config.toml
lr = 0.00137
seq_len = 512
train_tokens = 899800000
MLP neurons of a small language model. Each row is named by its layer, matrix (gate and up: input weights) and neuron, and shows model dimensions 48-175. Each number is 128 + 24 x the weight over its row's rms, rounded and kept within 0 to 255. Numbers have three digits each. A neuron's up and down rows have the sign that makes its largest values positive.
Before each neuron's rows, "fires after" lists the tokens most often just before its 100 highest values on Wikipedia text that the model never trained on.

fires after: " ", " S", " De", " P", " ex", "d"
L4.gate16:123141183094154073158116131143112104095137122142105106109150134130112110125090165159110119111165124134094140151133117134141099131118131105096146137136155116195071123115113153094082154108127147112145153137133122142133108140096142165094133127129129156163134128142153123117112100148166079146151063113152112112144105115197092101131119086112113126157137126132123117101094102127134088126176
L4.up16:163177118130080121099125088127151178141180113156155115081150104105106118142129147112114112158089117122154115160108118144120134134139179111121068144102087107135111140145091156124144106146149106108109105152099086146128143125162126127173144169128085144114149100097131095121088169103133170061145108135111126125111109108132160123121125151120129137168124114141167100087102142155159118140096

fires after: " ", "\n", ".", "s", ")"
L6.gate621:100112176160103159128135128163129102101178123119123094167105174141116116183143128106136106142117111133080169094137115131157160140110127128122112136097088137116101142131129123134143162127137109134109158170095114124168131197124090181075136133154141102104158109103163122106158142138099107105103146131105182100143129149119105121121144124175135112142156135130120135123150114127107143138108
L6.up621:137114130106130128134140135115115167154134150158111138141136137094141101156146144113127146112169139154143126141093176123145178151155109191138091128110128100115132118133124151122102121125176148139102141180107136147084093171128104170117148110139131106089133083157136138178152134164107117108107123153111151126152108123106108111100116122158080110108117156131118107129106111110073135097092

fires after: "s", " a", "te", "e", " A", " E"
L6.gate952:129139141146113118115148135129167110106132095115113078090166117095149156178111099092107144099135143112111150137119115135127145105122118174142160126158107159139136121121137113116121171143093104102098085143162131101117142147085118129101123131181141100126125106150106156172075120128127118135127133154126154174123128124071080163131117158168146089134125137114153114104104121109100128109111
L6.up952:140100085104151157139125081136141168111151153112132139102131172108161133131150118144130145110078162153134150178096175137131079130146121115126099146130103136150113127132148158120101131151150126116176140160099135157141153155139111111130201179138127113099132122147158142148103147100123152125128146150123117088114153106160144155136134119119134101109056127068124091144114103136080099168147

fires after: "s", "d", "ent", " T", "ur", " S"
L4.gate285:108092101162106129091135119142144115137135105151114123166118110114143134155136129131149123114125156127115138117142104140168183121130157108140141112113111114140105104097165079128122130121125117110193117164127072157143138113095127141130131109146126120153121162130144151105126139144142141075121130150067137134136083181098136068113130122177077121116147117105102153140108121151122157116122
L4.up285:118114079114106143090153125111150174114120166144163127113133156160114087127104132142147099148098136113129150142137095162092120144152149118130094105171140152114092133147138150151142111154132154114129104112133158160107095176139112152157169183114131147134128108090133114155103155100171151107151134168103123138140124105099141110143117111111111114130164133128124136143105121152089115156113

fires after: " ", " the", "m", " is", " are"
L9.gate673:086096086135105147120122136119113140163167140193147112129152111117128118141109128103119157121111078136147143145160103158119145140147128145138106143171129101159131163094090122118169129151100110105165141136126142093094113145104153161097158149089110109143167151133128145078185086123137114161145141140164142097092118137134176145123133138114132151121079139071098109147099166116154169097101
L9.up673:131132123105125141121089115137133107177155143160108151143121158113124147129128080094133125131064148091095147130118141138154127117158129155181094125128140125110159159132139121156162146115114111101092089096123113117118158146096126154171142145127096081091137158105119102117134106123117098156132094119120131094078136123162173145075116138150171092165100156154094125112124149140142120149112

fires after: " ", " b", " met", " re", " the", " h"
L4.gate612:136071123142139164151110126095146120110167121140170097145125149099105150133129152131100070143132122126121108142135172135143143118154126112143116123148094131123167123145117144135144139141144077127189125155103112124166145163088095121145121116136139136126116152108138136135092104117101140154147089072122143137119146160154125129137159153119128111180111108130090144085175151144158182118143
L4.up612:174163175102112139190137103131150162173109160121139122157098160106120117164117100107124138124116140124139142125161153146120138151150148161105124115143132107140080140139135112113142156124160145157081159157101096088121132148153079137109115137113098119117133091111145148159118162108135137139119147090101143142135118137116121122105127155135129129145160109105183146103159073120120141127104

fires after: " a", " re", "li", "le", "-", " cl"
L9.gate293:111111138099119077115099143137150166149156111149133106107145092122114112124113120145131096141161152115117168147138113125164087121118141098131122166131163129119130085145127169159144156126113148155093073070130119143110147109063106125150162112133117154092122126151163132102130098132133091141119119131135105104134130126144128123134134151125139115124138110069129139137079123146145192112113
L9.up293:136112100110141118113149096083121125166141063135135151103140103083094108119136156140132162122128092140126115129131119115103102126118127101154153132134148161138110072091111157134114155129123141065090146124124164157136111106138110124165175138177154139135086128108144115108146169102141147140099118160167145108087075168155127097166170129141131126130122111100178159121181119173131134192148

fires after: "s", " S", " "
L6.gate660:158158136114120099096113143111134104138146166148101122144183107115131091122100128186125104152104114128139124148161159140139135120135160141102107137093139126111128117111132162139149149121139152081108192107141146139108148095143107151109101116121107117116090141140119124115130123166123155098164100098100155140119114158142140120079092132103128122141139151119107138153170110132134139117166
L6.up660:149128094108122134117108133114130114134131142123142116148119158114115132191147106134075105108139121172105136158097102070098136144145134100149099154103091108073105118166133116134132150143070118116174096125158148166072159135124134130093141103124117091112101108115095112116173077106131137137114107104137132093157119117157134073108111109133162184166102113125137146096140123163126122134167

fires after: " to", " st", " qu", "s", " se", "t"
L4.gate588:088130119099127133158081146119158182172171122124142137127157122101103145161135130094168099104099145167132099183162117118133150134120157168115139130118151085123160092132132140166102107101212131127118168114112132112154121138122153120134138094174122151103121114139112089127168148121101118074122154114120109123143100119072114108116113116149159122137131102095167141141104120127074153125135
L4.up588:108132080104131117130144135108129131114089134098060135118119120101159124143161110140169157158147099093154189143140134148110126144128153123123113103110156089147103123131130108131135142157132170143129141122110129124117173122097153164155161140172137129077086144142152105106090141145102134100101153128148116152136134146094133143124134116107105130149098156148082156142132078140130106145161

fires after: " ", " E", "."
L6.gate792:173128107101111136129181137125123147124125162106145125108134106114111155097145101147097102139084132147164141163125176166132134177150134118113127127108128124114123133149097146142125164157112106134125182132143144112139158145129126160158106113134159146112146074122148143145173142123136075122139111162146124149111098194167111093158108138136130105139128157071132136125113129120133155114144
L6.up792:095161142103111171151161140140153152124154156083115170104098151142127104150143159110106133096129162166103108164114149174092085141074127138180092128096072128095157154096133132132103119102134160142081145160141120117134113149138113145125162109135141146142132147105127127117121151120120106129099126143090125129177120118138122158127104060117094157153095100130151116098134103162122126167164

fires after: " ", " re", " de", "g"
L4.gate818:138146150136152112097116181093161140145131097165116142148110103072163138175131135119148109137140121121113152141127175114149138157104132151147104089091148146151145133123110154125131179178118127173167162125123122139125118128079154145140138115137189123143132127116133119105137133157161111121088113130102150142116139109161152089083110152151080114106133165099096149148141144091123132153100
L4.up818:123165177102102076126166124152148144142089113144114121125088134143149158114114062117150167149077129113116140141102157104087143120133129083147153113109078124099116129160127165123103109142149095150101158169116125061139176105106117100131151156146112173133143139123153110115118169129166142164116140127109127136132111140147126119136092096099123146177125142130133141121136134112121160100135

fires after: " ", " ca", "g", "app", " the"
L4.gate583:105093120130117162126093091106113102128113131179116106119139127123119127137126152130102114139176149148141125113154155157169131103114075140122104146134122112090134117130109080105149151119110108133146133165138108133135146137118104161117129106135143162132087175112202115125085154150136103166130138117150104181087084081144123178147118092137154135160129131144129131125131149096132138141127
L4.up583:099119118143172085151135139119103128114179121142075153120119138114113137122102151139138051132160102176110100154136100153150125170117191122143138107116135179130094157107133092171138166114092128122170131146165158082087128135125119145094168138098112097127126093153102185121127145123115117152120128087147122145107137119121107176145107138156168135146111127170100157123108129109143166128113

fires after: " ", " the", "ed"
L4.gate462:114076111077158140160155143096091115107148128125121190143116095144185103148116133137128126150119148135148110158139138154119106137098134150124133133123145126161109123108090126143117155140145137136141140144110139126153109127075106195154109114123110097152132119069131141138165137105124131138125085114098158116133125113097078122144140127135150121149151163112106126128131160118149135087146
L4.up462:126109126093112138158144125128107134125145097107147133091099123133125140089111138172155144140152167150125150163119108083109093113157125159182081169142136128103138093139149147073157092124125072097138160100137175083150097159102107093149164120136135149131136110152156120136170134149085118106126116087143151120112117123134109123103108125136077154137116144111102122107052123132102127122100

fires after: "\n"
L6.gate389:162130130153142111166159160128104152125153150178106159176131146162159132121158116148130107086163131089148130142129081122145126074150152121128120121103136106110133153134118122140138171117076132118147126157131103090162123121128131128102176128178115121077142113122094078102090106107145129139106120124159154147155100108128160161113138159123120150150094152098152144144134140117112132173156
L6.up389:133158130105151151144124175102108090102127108139132124108160127100103149135155107149126103135168105112124136169171123110160127110115162107120133130150144141151134113079111116136131094137116144099144120101120142092128136131109139129124144118119083140108141110136177124105146152140190156105118154152148119089107133113122114168119144146098149075121164175066147086100095100175146156136150

fires after: ".", " "
L7.gate610:175144162109116162150143124121142086192110131119170113124124115135115139125142157142123088178103118181133197099139151169123134107119146093067139141100117136126138143142106128106122156106127140087139166102160123124121115162114133140116095156136140112132119124116105143120177143086089147093127118123141156115127105111167142163099117118108127111143108151136094114150104146119121113148158
L7.up610:179108096103097170146172119138092130118114093117149155112093065095113132105132153143143152128104144144107142177151128107109154126177156138106154151092133113142168140158133109155148085165143141121134093110136108074144129134090110102096164081160155095149111124125127082148135131107114098116124101141162134116129108109126148133160148133142146110123114149184153146139124102130170089159187

fires after: " ", "-", " P"
L7.gate904:134141142168149121161148139167151111156145147154126164140118156134127125132178161131113116095117181113151101161131129130096137118128133146161128155135080164145059110161115139167093184152146124102164103156135142062154123131116109179120109105148132088183103134107167069126139156151120152128104133094161144150121129116102129147166140143138105135156105158133127149110081122109118116144115
L7.up904:132118137126100125149159114125122201145133088128095131089085149093157127120111113093128106126139089134138162162144131097107127176111149113132089104102118098108103121110102134144149129150113144110170112112137104134157127098149122146130112151135124183103134148078082147096116135150107085140134116132132118131088078156142123134147132146133126154098160134115107147106128180139119132132155

fires after: " se", " Se", " Sp", "al", " st"
L4.gate330:109125129112142106077134135135141136152184132127165087099127118112139081113164127082145129133120139110139134138102100150139105126100188122147151114105122073111161140088111142094141187120132171156141101109098117113131132126156133099130153118115119136110118150109128160089137107106142126130145140124115122097141145135111087143093100111149106150145125144120140160100096122121141144173131
L4.up330:118106093106127153143119102106154122129110166087101122088104135118107130145167157154172153151130145161132163137123159125144151136113115134133110112183142142156108113130120147121103169120137087077166182132153101127122123123105164099118155097093127095067136132119145127085166149134136154123146102167139097153158160145111147096120103135105146113151116173132130139133171117100109159168126

fires after: " ", "te", "i", " open"
L7.gate68:168120106170135152120123157154111138155098158101125168097104114112149139114110119089116124112113122139129182115133090120075136104160094146146138149141061118145112102150139103111139163163116167126086140138136110144091126102131147155127153089071095099177099075114179101137089142100117100129107170112134122130093138138135125134113141110129137142130112147126133166138115155165142137135092
L7.up68:129148126159118154158141119118165164093141166145127178146129138134117146148115133122108141163129123154121124099135157140121130144132120157123130126123105156143130134179158138159123128129089159133132166120176115117120090138108179142102131136149112129091173108072129157088148107124138156096089134180154075150166137126125091156107125136106123134125123198124107157130168140113117121095131

fires after: "s", " con", "is", " Con", " I", " St"
L9.gate744:133126114114139103166106151161140126166137070118142116152122117100144118129119172079105112087111122134095121119156143150097142131133113137087109100123110145141089125148099106145082125104112116131122111152120065143158105154126116152137167146172142122147114164135100086100120148127106130096156116109092130137138131142122120102088155143107159124056125143094150134150134155131128128108123
L9.up744:133151159139144112135132158075097104137138065165126147124132174146129153112116133118127094107144155116127140079140152122119121087116137086113153132152146108094132108094141135122118144161146098111138099140185146108192120156114140116118111142158109143153102164123165092190092148108143138127154137159127110111125124135155108115132109127156114127140119118114109132152128115111125099135158

fires after: " ", " O", "s", "th", "=="
L8.gate601:138128154144083122123113148089127121125141131097120144141148132097164117140113133138104137143126095111093153109125128187103149129118193154157111124109146089162089133167109126144096138116132138145087106150123156163108182148108150133160101110141137159145095162124138143124158131169140128109106099097126096146136132155183172106099102126112151139134138089138120118153117088122175156130112
L8.up601:103101144138126123094166140141109140141140101094126166082134140121128155122113148153094142155111121132054126186142116141122159143121123113147157101076161096109114127111090103142099143138139121144152107145168148090161095149120140143167143125170113170157127116113123095119159116198098179104120163101130133150156128129176142063092134108147118127141129137156128121116135179155112132162099

fires after: " ", ":", " un", "′", " +", " 1"
L9.gate546:103135175172117139135089155130147106108154146144123129118110102114134147089137121110135103128166164128133177139129121093123148133136079115122141169110079128158122157189123102134127160152124138131114141141068151133079119122133140144124128145118110134143149088131146138135177118131126130113148124090107165141131159125103126134122144144112113145149136145173149152151170125100090120118083
L9.up546:196170098098080110127090106118157119120083150119128115121110100090149113148119123094102124105124138116108106085127149106103113147105151143160140129131131110140154133124135114099162153163108101097067185189153158105127107171149135131146166127124087099122152124131155126141107146113148193164111099130120157131120126154146168141140108131122137128126131121128126152154167129145118114130153

fires after: " re", "D", "ur", "e", " E", " p"
L9.gate785:156114156145128118126133147136159166092149105133177164103149122084097174135150188110119091145129131123137140138126146147150112125146138139137129105118160130135110072172130139147085093129119119107140105119148148102126141180144102172099126122165129133148129121128126135101159111158161120099105120153094126152156132203131104169129149144125112139122115146094143112146134152107092135132156
L9.up785:067133128081116115100132091179094176133139069183096134145135105163141105143132150148137155114171077119133092129139163136105142158155140106072149117098150147107109113139175132091116106145131123159153105160105154134133118122109130132162153158091126127095165119126128142150129124195100122117144167105120127061145158117123125163139121103082186168128120095101104108095112096132119090135106

fires after: ":", " d", " ch", " co", " h", " st"
L9.gate530:129119158181099100109118120158161122136163072141153131140174125114117084104109147139101132135150146115117120148159124081111125152196144155122111134132146066084124110130130143151152144130097147158122108131107141115120098080121111163149117115133145140106156152124101127131128157126106159119120119149175174150103143146098160120136138162134127116151125144131151131122107109125096126084142
L9.up530:097135144133136121184134088143158130158143104144162132127074120116141117153096077109156084114124092127105119069150136151105127146128132126161142109091125144117113143135065136111135152185148100115114111145132184112139114116140179093122128127130165108154121131152146145126131159137144126107089111086131115127163139148122126090133158173127123080177124133157113099101134103100139131107106

fires after: " a", " A", "A", "ol", "ra", " H"
L4.gate605:128152101151142172135147132148127153184153078109110142159133117139096124175124133178105146171135137115126139110160154133130129134115175089143120161136135121151155166093128123107130189105109128121103120114143168104160155126130165103100142135122080099137159105126104179130099121115107143124077186131111109140145135072126122159144125116100139145118103141127139134123112110147167124110114
L4.up605:127126135108130140109128155143101078176138090166140122083165131160116084148106132139159111093115131098125150111114165147127100128085132130083123171141121167133105180104132102138094162092090112133102119116133105150117134107161091160120112126147137123120107138099163127152156097101177130131127101152119119129149106118122091142155118118118162103086089139116087113137097108130135117122157

fires after: "\n", " "
L7.gate377:122143135161140102165144141079159188119146121076113128134122117103148161134144133146174141113140130127116109103107158135113119115144117141106128115166108109129122110129184096157121140138130129122128133161138116086150112118116141116156124100156094130100153115139108121098123110128122120112124123111137124062139143138062138125168118133097137077109130132112133143144095112091152098163120
L7.up377:117098151175116083098120188159150161150150134071113142171095150137089130188134099131127194112124133124117120187149133147163144101150120138106133112137183107157115111098153103125162128163159121116177113143145108148170143135118169104148146120156114103127163079106118098108137149129115162091149159128101128118142117158141136148079140154115155122148122098138129133119100115113179176140124

fires after: "–", " out", " part", "\n", " served", "s"
L4.gate754:101089134167128081118151152140117140154151088150109100122124102092119117130142127113081068171152124141114148111157137101124116135165179110109136168149148116125125104157132120104121085126125193107110125132104129154130144084083099119122147133125159168139152070116139136092130099118142149164183102128124106155121130126153111107130151133108124091114152110117081142144131126152140136088116
L4.up754:131144128120151107118118142120156119127094138113128148116163119136126134106110105110130118117099102118158070139113169086148102123125158074128096100100118168096147093140140147171154116115119140128115131154158081140115132123139122160129107102113123097102125129097122125130115136108149104127093120161101158109116166143122150157141118129121126153110127166096117088088083149115143140106160

fires after: " ", " M", "\n", " ("
L6.gate476:088124113210091110174122148166132132112139065175151099148123094152123086132177127089141117141082163160113115151113106144103123189132164105083142125119122136115095146139108122138144141098151143100128141154166142114136132114130130126145116150130100083144119107136129083136160128114142128109109112139145153110136123130119121141108119105080109087143161132092109116114130168087099122117134
L6.up476:144112178134106123139120128156119116148154143140180123153157132127108145128133157123110089126102140156092154107126111108125120115138135135098133056105168165136125127104136140116134117119126152102151111178166111103160146134164145095132120109090159157149096138143144141092114148153107170093128140132158133142092092115144150156119121117124128142132129108135127130173137136130107105139146

fires after: " |", " ", ";", " the"
L9.gate276:094131121141112163129087114134121122141109127148148122119151190133145109119120116156176168162127136149113148129104129086149144107174105112101099113123140116116156143154111112155101096119141128171135147140159101128081160123132158128110134089117112159097166189124154134128117103139149108089112136121144148120131141156105089139155098123099121171120153150115126155160081123111099149111079
L9.up276:169158103139075135117115127128089093137078120158125118114127158176114141128082103123155141101097144126133145150189118109121127127119161134139060095162077134163128082165137113137085074122108129145119154166125137140115109145112151139130146114145127125145111097131144137163117093074063141109134107122128116111138111140168149111095123105103146185144132116186103138114154118119120125116143

fires after: " con", " in", " Con", " In"
L9.gate940:096131161155139124122125109104115129109126134152111122150155091120154122146147190060102086142118122161102172160103150175138122123127140126145157163111101130140090111130152140173164152136130146103135146123169111098115123155125168118179138121102096133159108162105099129088138124164139162118143135136116126123123105175093160102166094131117146162118121162136177110095071152138138131109128
L9.up940:114167153106113122113119154118095120112122121121112107114143163113110127135091116105130148119144122141122142130141118117132106108107177097097131157140166160127115095182130090099095090133129141143090144149136176176111110122124118168106150119150125122120047173133097092163121148143096180102142105115107131094125121162103149150126169115105129123086205115138128171108171123088169132091117

fires after: "\n", "-", " G", " the", " pre", "or"
L6.gate997:125128110147172131158137151104153097089118114155097156166098131112104119074139140118130147137099150085123147096104142138156131149136151119108166146121155160145098177095123152124123165126124101148108158175136161123134164150131069163098093082149107082134131144124164109154167112112123118099094180134148121119108107080113141145125092129115143118156121147118144108114105102098133098104112
L6.up997:141126129181142078126149160131153116101155145126118122131141110091103162158124096149087131107091153140140133136132123093135116130082098092153148085108109080099124112133087102061152169164107104107106116094108125145139085106139123191148173102145111097113113112076171156111139110131143086177133104175148094162177116154158126114147111131131142124109136141110137165131111155143176122152138

fires after: "\n", " ("
L4.gate949:122121128140139168113129149126114149126093106143129145143166111113136135156122156100141133105124144183174114153130103113163166108124153073133119148139164128147123141113148107137132133125158103086154134142101100109156109092083102143146121118165140119144135122126127120099160115125128110118099140157179123135132092152131135131126131151146136109191134084086154132138157161136109067174109
L4.up949:148125155134142096117107164135084143152165087169119098138096144147132109136121166120087102121152171174124119108175115169095164148116074149175173113095115176157119177123133145139139126125116132119133116125135147104151113128118121151102123125097064148137123090099136102166171080121159125141110149151174175091172123125134116150111098109154141141125157158120093138148140088102106116130144

fires after: "s", " co", "S"
L6.gate112:090117120172146132160139128121114097095125085144143135119160145172146104153137128131140101124107148117120105116114160100120152144155129143127161135056152117153097153154124095140105109164084129189126134122134127091107104104123096125116142143122092116116112126162125124119114159138136133136133131106142129165089162120134176147135073133172113114134165107127138140174135114101174173112098
L6.up112:168124162123135099109151140134134102144077115152142146135122143114130151124119142102064139111087095119105101106154151154101161146113162113117131098087107154110121168166137122115157137125141167101120116121122134126108090111093121112136121123124131160113112149127142101105106159142144135123109074098096148130122144104102130096093166130131141117131120101130139149149163080093139129124105

fires after: "–", "s", " S", " Re", " 2", " 3"
L7.gate468:111141111140075100139147131130148141146160104109104124120157137085073097139117074162122101166129126156165127148147114088108117139171133113140133159131128137134111140165103147155102113120095112091135131130162101136110099123114149103129109113131096146118181143091136137142081143132132106085181148122079077110147147147146126140138167126154133153169097123118118146123100124105163105096110
L7.up468:163119100142125120123101125132112086127117127166171132124197130124146095137138127145125153113148107119116122189100166113098141117133171140131146152113109189141143107123124130155103106143150134174112108148134127087098137137155124127160138140166150155143103109110124147072146114145140133157088098161122133131112107128109150160137171079089165139120118133141109107150134124103132122134134

fires after: "\n", "==", "s", " G", " =="
L4.gate395:161152125122123150109136137079085122086102104091109171153123135121142084154113173100108172104122148112085164146161124126129180125072137109130157073145089134078114115100112124133097150174103105134165153133122136123115142138115144137131140135143114106066131100098114129157159133159147151136126106168145193124104161151177155137121116103156115133144154124140156162188121145135131135138102
L4.up395:148122118132123108095099137113116129111122151144112104148152145114132153130133148079101187106081151165120114117126137056129129137093114130115140120116128096085131110116135081164156212142154133119126140155107113118092113110129096136150150117113174116104132135115190131174119112094116135160133140135104137111151151113139162137103157102072114126103108106185112137156113114115129124127116

fires after: " ", " a", "y"
L9.gate126:088121143094064138154130138152091121144143116127183147137106120106140150161128201165119107127106103077154128176099117146157111136083142094115106157170116114120109147102079151114105126145143137145146094121143106127161131098110136145150122088114124106131118126128117163123168164139119093152115163131148115119102158147168124159104160137095119141155115085072138158165059148124120113124136
L9.up126:102110143134127163116126112190126145130125137137164131138104121163136123161120143120135122128121121152103132174166131147121082169117120154160127152148141139111120136115116097088184118129146128117126129139121156155128145117126147137151155148123119095157128178142129113124096170146129161146110158166146113164134095142115124148150147146179166085136142103101136120077117125174151100146155

fires after: ":", " −", " +", "′"
L8.gate173:133096099147127116160134142164178121089118120133147144156103088116124132136140101099131172064125103058120146118168163118086126089119093123143110140130158108139126101141148141140118136107072111107127132134126136118132125172081113160163138152115128122098125097103155103183121075150153150103137094155093169120132128103115155103126129173103126149131119135119131103134081140104138131100145
L8.up173:132099099100088189137099138115127097147107135091107101115112093076121102110137118129139146138159128126127096130146143141151108135131094142154147153125161124146100118131111124117122110125120152097110106121114101043148117124149125109155102181121121072125148096126115138139112093100109149135150133146072173126163086068155112109137150144153160103144138126128125116132122124117130117122141

fires after: " ", " me", " he", " g"
L9.gate738:134090140105104175123109113105136116121102129096092137167140102133107084145116170141108121103158123114114128142128136140165176129100085127146083099124112128157144127175110177137144152147146115119129123110128110159137129134116115176096153118130123141123101109086082135152165121124114124102096126138092111111148131150146148142108123112124089135153128180130090103133116153143090165113127
L9.up738:140089107108184158110131129056130129128096127097127151143109138146135112119106128167127119135111148138129151150093102140133115119108143125142130142121121116094141147122148143134145114108140100126158143108109120089110101107123114147088122152146130166153137133140104138152121128112109131135085093129095110108119109120163148131146155132169088169148099118143081122146150071134106089160105

fires after: " re", " de", " c", " in", " De", " "
L9.gate772:143098130168095148153157124108170113166133140109147123133139142120127093082155092150102137084140155149135112127137131149120114119129146121104135162145139109122117175113111144087105183121139082106105135137155067117111145144095172172122184154105106116116110130147150101137172135109156106138082147112138145148087124142117126106139117149135116136098152171141103163136119142129144116082140
L9.up772:168137151169124099134162068166111145127136160161101095106093111077108165157156120170110133146116177154153102142082167085125154119133121106112112136125098149136151105151085119136162100077103114118128156152139111113174123135167121119126156122131100155119153147151161101110131107103136137112116144128179140118113139124180158160123129135148151132136111147102141096135147114116133164104108

fires after: "\n", " the", " |", " The", ":", " Mo"
L4.gate851:120132184147117109172125152135162176116188150133091115117080127123134132141118147101130146088058141128127103123127131137161117110142123091125124151114123158134104144123095126136129118103148079123141140128101093150109097144103123160120109142104105155099109141074142147125118102125135122126144144106124134094099118144133118136128132161119099138123151169134138184132131128104107078115140
L4.up851:144126153139090110142145128116117148158120161152117109125126127093191098107152121101129130126149102132100150136144158167157087140078095118123116105132131094132153070188126102151110077093111151107131094103105089110100126137125138098180119151166150131157082141166155120104146098151117151104165103107171099114138102160145136122120111140108137131189136115139156123116135111086127099138100

fires after: " ", " (", "n", " H", " c"
L6.gate318:107126128153111133093097176160146158105120142129078086094138134141117120115115153087164124154118145100086092161148121118148142202098142164112170138147084154144121164125136108128172146095133119099091122084101103179135126108129113127105137120136128106152103161113124112089151100124147127128147136125107150121111171177093120127126098149109113116130170146118121119126172142109145090112103
L6.up318:101130092126134104139119086118088114102124166132157115161137130150134142160122112100149143121098152136146115080138134125163109116141159123130124088194138135174120119121164120150128145136093120124071154149110140128102151186155154141105124130133168128149128157152135164166107166144176149146152119155170108129116130115103116124151119136142159140127141148161125116133100149120134148162108

fires after: " ", "ef", " F", "F", " st", " Vi"
L8.gate205:099113159142080093146097130153128096153125115119099102110129157115116093101110155131171142093112123120114115131118151143125160109093123126122122066150150138162126138075111112128170150135160101171087117129143111123132155145118131134141131138133154082112101097135194119096112150139126166121159133133121113144169148125133111118128086157095089170117129069126146177099161083153148098114093
L8.up205:140088091112094157120102147119113142110139117129097117089107166160099117145113139163149073153108150171149128144098119105095093129164155114071170131094146136129115131079119136114083107102095142128139116087161110111190092125108120097119142116161122112144124122141164099166121113129130123123110130139132103126110107084144117126101129147087123153128100127112103146126156142133134138165161

fires after: " in", " for", " de", " In", " San"
L4.gate912:081105096144081131130107110146170127144102133138156147161139111119137107093132152150100111144098095105108124152122095155101158111099127119097091102140090111158087162107131126137127160116134083147107123132142126144138113132131146143114119145142103111202186123096090110121071117127130140138124123109109151141089082173116153134135102145114136167124165124092145100144114103123103098106137
L4.up912:132118119141072144107143085152119114145160106116120141139168128166142116087147111147111141085151158146099150148151136135139128109107146146139126133117181113086139092142125079107123139054155121117115094169121165176119126127090119129142164141113122124149146125103138113118139152124137161165130107104138122156094111126181182147166113133065103161153099130134151105135116142115096078115144

fires after: " ", "-", " B"
L6.gate332:126142085148151110098155117100088125110143127122128081114125156116130151139130142118149122106147118173093119121120117162114157089139128129131119116112106089123121113132122156117153131160098152140137151137144123109084100146140131106158136149119132122183088095140152128113118157124119082146117131143128106063166084154117155112093099154124109131140171150129109154112114100125131075168110
L6.up332:136119116109129142189128165081134098118166139171129119101103146102103120115098119141146106119107152131186123133103119156138084113106110107098138140114156131098073161112147083146153129141171154123147135096143071064132118118118157132147142121125139151101161153145142115086128132145146120124120135131144135163158134148114096126132125133089130122126142105106108128149064155132114114142125

fires after: " ", " (", "ly", " st"
L4.gate597:098113118169135146128147127183069137160191105169126118086157120138107140112094185138101126132105101079169141105143109121142144098120110131122108149134103144076131131065102106094111172102109087154148154127134119123105135122135118156150125132125115102135153115111118108113110185117119128097122152156127142145144149157150171142146128154133135181110161125154099132081126137128115122109117
L4.up597:147149166127134140157141125158163122155104132130129119129095150151125120085147116124088156111130114153131179191088147104152165119125162163160148090106118145098138083123152099096133114136134133099138129139145116134154146183105106139118148158127171179148135136131147107102139155141147144151180105113122136147149137101106169104120159126155099140154147106118136083109133114140130140135116

fires after: " su", " do", "ha", " pro", "l", " C"
L7.gate344:130147128160067140115099121152145133173146114130166107124127138131145108100129116119080115131146124106130113157126120152110145174112121113111131139088158125134101172160131102171144131148148106127157119148124161138124115103090150153068144131150114132104120134129067099132100149116152167138143136129133142148124130106100177123157076145161126123084145112170142130100124156147142143140148
L7.up344:162087126144138124192165100106145120191157148170109117102137082130123117114163134138126099144117164166185175159094112154137122131124119134139123122148114122104156096130104122149156108122125142143064109125102143107157117101121166170126155138144179098122132115141142134136106143128106114148111135148148077158117110120137148144118100125146115136110143146145057111160130127155099174094134